{
  "n_layer": 8,
  "d_model": 384,
  "n_head": 6,
  "n_kv_head": 6,
  "head_dim": 64,
  "d_mlp": 2304,
  "vocab_size": 2048,
  "activation": "gelu",
  "norm": "layernorm",
  "norm_place": "pre",
  "norm_eps": 1e-05,
  "positions": "alibi",
  "qk_norm": true,
  "attn_scale": 0.159,
  "bias": "all",
  "tie_embeddings": true,
  "parallel_block": false,
  "init": "normal",
  "init_std_qkv": 0.022,
  "init_std_o": 0.0055,
  "init_std_up": 0.022,
  "init_std_down": 0.00225,
  "optimizer": "muon_variant",
  "lr": 0.013,
  "lr_mult_o": 1.5,
  "lr_mult_up": 1.31,
  "lr_mult_down": 3.0,
  "beta1": 0.9,
  "lr_head": 0.00504,
  "grad_clip": 1.0,
  "warmup_steps": 0,
  "schedule": "wsd",
  "decay_fraction": 1.0,
  "decay_shape": "linear",
  "final_lr_fraction": 0.0,
  "batch_tokens": 65536,
  "seq_len": 256,
  "doc_mask": true,
  "train_tokens": 375600000,
  "steps": 5732,
  "dataset": "wikipedia_en"
}
MLP neurons of a small language model. Each row is named by its layer, matrix (up: input weights; down: output weights) and neuron, and shows model dimensions 240-367. Each number is 128 + 32 x the weight over its row's rms, rounded and kept within 0 to 255. Numbers have three digits each.
Before each neuron's rows, "fires after" lists the tokens most often just before its 100 highest values on Wikipedia text that the model never trained on. A number after a token or word is its count.

fires after: " F" 25, " f" 20, "o" 6, "s" 4, " ca" 4, " de" 4
L2.up1726:104115225098038143154223123162131118090131111068119143119095169179170096134129164162111109160138123168104135083134135143104078127129117073135167182104155136097158138178157123152187120122169153178168140143142126130129097168112116121134162113143094161119157100128154161071118087061131165079188111186104091118166073085154141114168134168103109161103159168078149171182099135088089141150119
L2.down1726:080092204031186163155143132126142118125137149176141139137185140122136107144071156131123152079091166105143100124177130108113162156138112173143137177096137115136145120109123159184102144104142163127094077153110126192137136136116126060144109119169137163132183080163145066114101120128131140114135151125117111155119151096135060130089134097126167130139162185120069145167146218167115165144113

fires after: " Pla" 23, " a" 10, " an" 9, " the" 7, " per" 5, "la" 4
L2.up359:090195113188136131158124085129124153167156116106146129055166155120091112182167090163101124121168111104101142100164102118108161145190149076122108147033122071164102130153118148138118165088155165123124179136133075118048169165097188140158184176208098108158109149094189107154117126138164119136146123142051175209107054131152100111114110126138061155073155127038141151085151141123151149122144
L2.down359:129151075105130096178114112181194125092138124151109129130126111154104123098081185174241122063074090123101103117148136146129107117141120133189148120121111191157125045125134066129131148182054144139130086100075133136090165099119179095123093170093153072137086099143173132117130147114140085118110145140116100104135177105099153143136156092090120146105202153229125064153150139098112141124109

fires after: "\n" 50, " " 19, " the" 7, " inter" 5
L2.up784:148161101098160141114073144049142132107169136112135112142137131080120199112099148147133093148135112115118100095088121204134144160126051110173121160092124154160111157104129156080103091102131093096129161122163117122153109139078156160108114112080199129144148132102148156092142156165153112134100097145110099157104158096147130106137206133119115130087121089097181121131052159178117083150175
L2.down784:189103158114097166142095120025107149122139148142129107118149102172142130145110105112125066143078098108022109163174117133170124118178152068164183141131150118126150137125145148086098115127137122130122145112140148124117135070066148172127129119113167108125172081120131161104173132131133100146125114126164057176191217088138156155209121139127126130139143112043193114116101145093141146160097

fires after: " " 40, " (" 18, " A" 6, " a" 4, " the" 4
L2.up1788:112112197121114120131119149085128148120190118096060105107080106079143080124148156155136103134155125102141141080113125147148105129120112158133182160100188100125131111141121134126119104147149181087195143095182111148084106135112146159142136164113174145108122108086139086118161096145115060143065127091060120133113065119111115129154166121154117132130103135124081090146133133140174058143114
L2.down1788:151151142118084151166113124138095143129116209142110153105150099102130087128160105116117116211116164115048148135125093100154094125145145105176150157144114151049172169097094145116097174132100167139158141136122180110170148141171102140097133174157183074110096149139108138109176138100116086069152139107152129150125148107114102109128119139140116103109181106100166087144154079140126160124127

fires after: " " 49, " \"" 12, " (" 9, "-" 7, " to" 4
L2.up1610:175133126136113094131167159110096145100144149155144112103123144133157162174147175162135158210131106080152127089137157177120084084104114086115098127114064091180167157116117153077126116129108113119124107096124105122096121138139157119097166115141144159163101123091151139169073126105108105167082134113115104155120117131158113102113147118167084150175143159138097079150130122182197097097106
L2.down1610:120170111148119167107098163138105121138132112102106117151088156209122120135140159179126114098057112152072096122131130135130054071161156154203106191099083172110094155139138086108115187199073144168125106079170147123184140130152173085120071116066120071157155149152096101128119148130109117159125119116111181083132083104143156181162081098115134166136089127140157163069183142130141170090162

fires after: "k" 20, " p" 11, "an" 9, "er" 9, "ri" 8, "ip" 7
L2.up520:141157150086118097153127144103181131119115124102111112111144177091091143104212138142089093152061095121134126118148144168118139195139138145129112166157097060068104095105091093086059112167127100140217132091197108171111132112119125113152143154090147130111090124169149153109123122100106112140144083114089138149149104164106156119143138131040175147161120172154093129115126127129092086110136
L2.down520:076112194064168100071121120105124145082152178134143120113101131153115171151132117128165096041120129145133143147156138095122129137134151082126048136108132042115139113122103138167184102093112148115134073160177120140164128116130145107131145192139195146134152125090094150149090170092122118140113132081126095144126168123119105092112101083039173114205185093117134128168072126138129145112181

fires after: " Ca" 30, " ca" 10, " C" 8, "born" 5, "C" 4, " dis" 4
L2.up1139:132189130165132085116104138063119109126138161121151133169098175100149142121156122227152130124125100123139108086142083171104146162149203121161157133124140159080169114180096149106173101064139157153157149114116135104127153124125146156119115105120188126102099170097111157119108137127130157189106103129116110146089075129133162097147217174081138120152125119127118114159156110056034094132088
L2.down1139:164152135145104124144085158104118175152146141097101191148076194135106125138112078067145193202131110070164138089127145129140092103088109135162124119195182093108163077163147024083109065090137151133123119111148118146173104145114152125142089155119122159086121210100171133159045121139130080160101124146135096108062158102073166133095163126150122158133093120114096170097123107140122137161026

fires after: " the" 20, " " 19, " The" 17, "C" 10, " C" 5
L2.up1822:130174139107102103185155160127159185121142114107116093116117148085083166103145144169097116117111122151126105036110052125124149140094172138156108134083097168179069074110134135126168074158103135069115046072092086105112124104116119131081129130099113100184087099113141125101161159146127152132138113158130130089089118102142106059151121127182170148151120164046108118137062184146105130177147
L2.down1822:127096111133131100130137107117123146147122122070133113124097170114138135141180112100154159145094126160132177082090158140097126126146172160142149146079172181118114102109162155111100108065157118143127123178145132109150147138138119183124135139134105118126111142100114133096100026127085143158100126126162146164120198102129191131131126212124144140130135088083162123192118152082153121123089

fires after: "e" 15, "o" 12, "ip" 11, "re" 7, "s" 6, "ri" 5
L2.up184:146114156199088081068177145134107155148114107087180136119089103105115132136123103115112124171234077112094106140141133124151146125218143122145089088135134086082124134130156088128059158155116153110182151122136108127174172078138082161165113069101144112130157136114131160164090114100138141113162051161109105135174064111149090116105130130130097110089084087096098144160163122095085156142160
L2.down184:093100137150187151151128151156116177170135146124119130124202103048131140158137135121159105066097152152097130135125110157135096102171131170181156107137101072069092105122143179114086113112113152142135154123192123145154157167049099152114134100134132094155116122119135123148017115129128078101131136109099132103129137126110109147050095136105194119133197107092153124168121064112120110102107

fires after: " 19" 24, " the" 23, "-" 6, " an" 6, "s" 5
L2.up2254:149117101084136183094130094145142141141096112159110096160183151087138171137169132122122134204168115172093111161113133131151090110142132117129139153164157140155182167150096082177098139074166119138110166182143142126113138116084114055129121176093109159128079094090148162101056175123140116105166131098099130172135123130145175144113095128132170158124091162105111129110057151143081118154164
L2.down2254:071113079136101110159107097175175154122147063126200149105171083152129123122125137168169096181148131146122142104081121157177154121128139158137121110131170096088082089068138132104105093156107105148155104099065180101161122076126137138123155171116188131190142071114122140122147159069171164129121112112129094168138147089150053132114146151036127122136166149150148190115129172111077147162128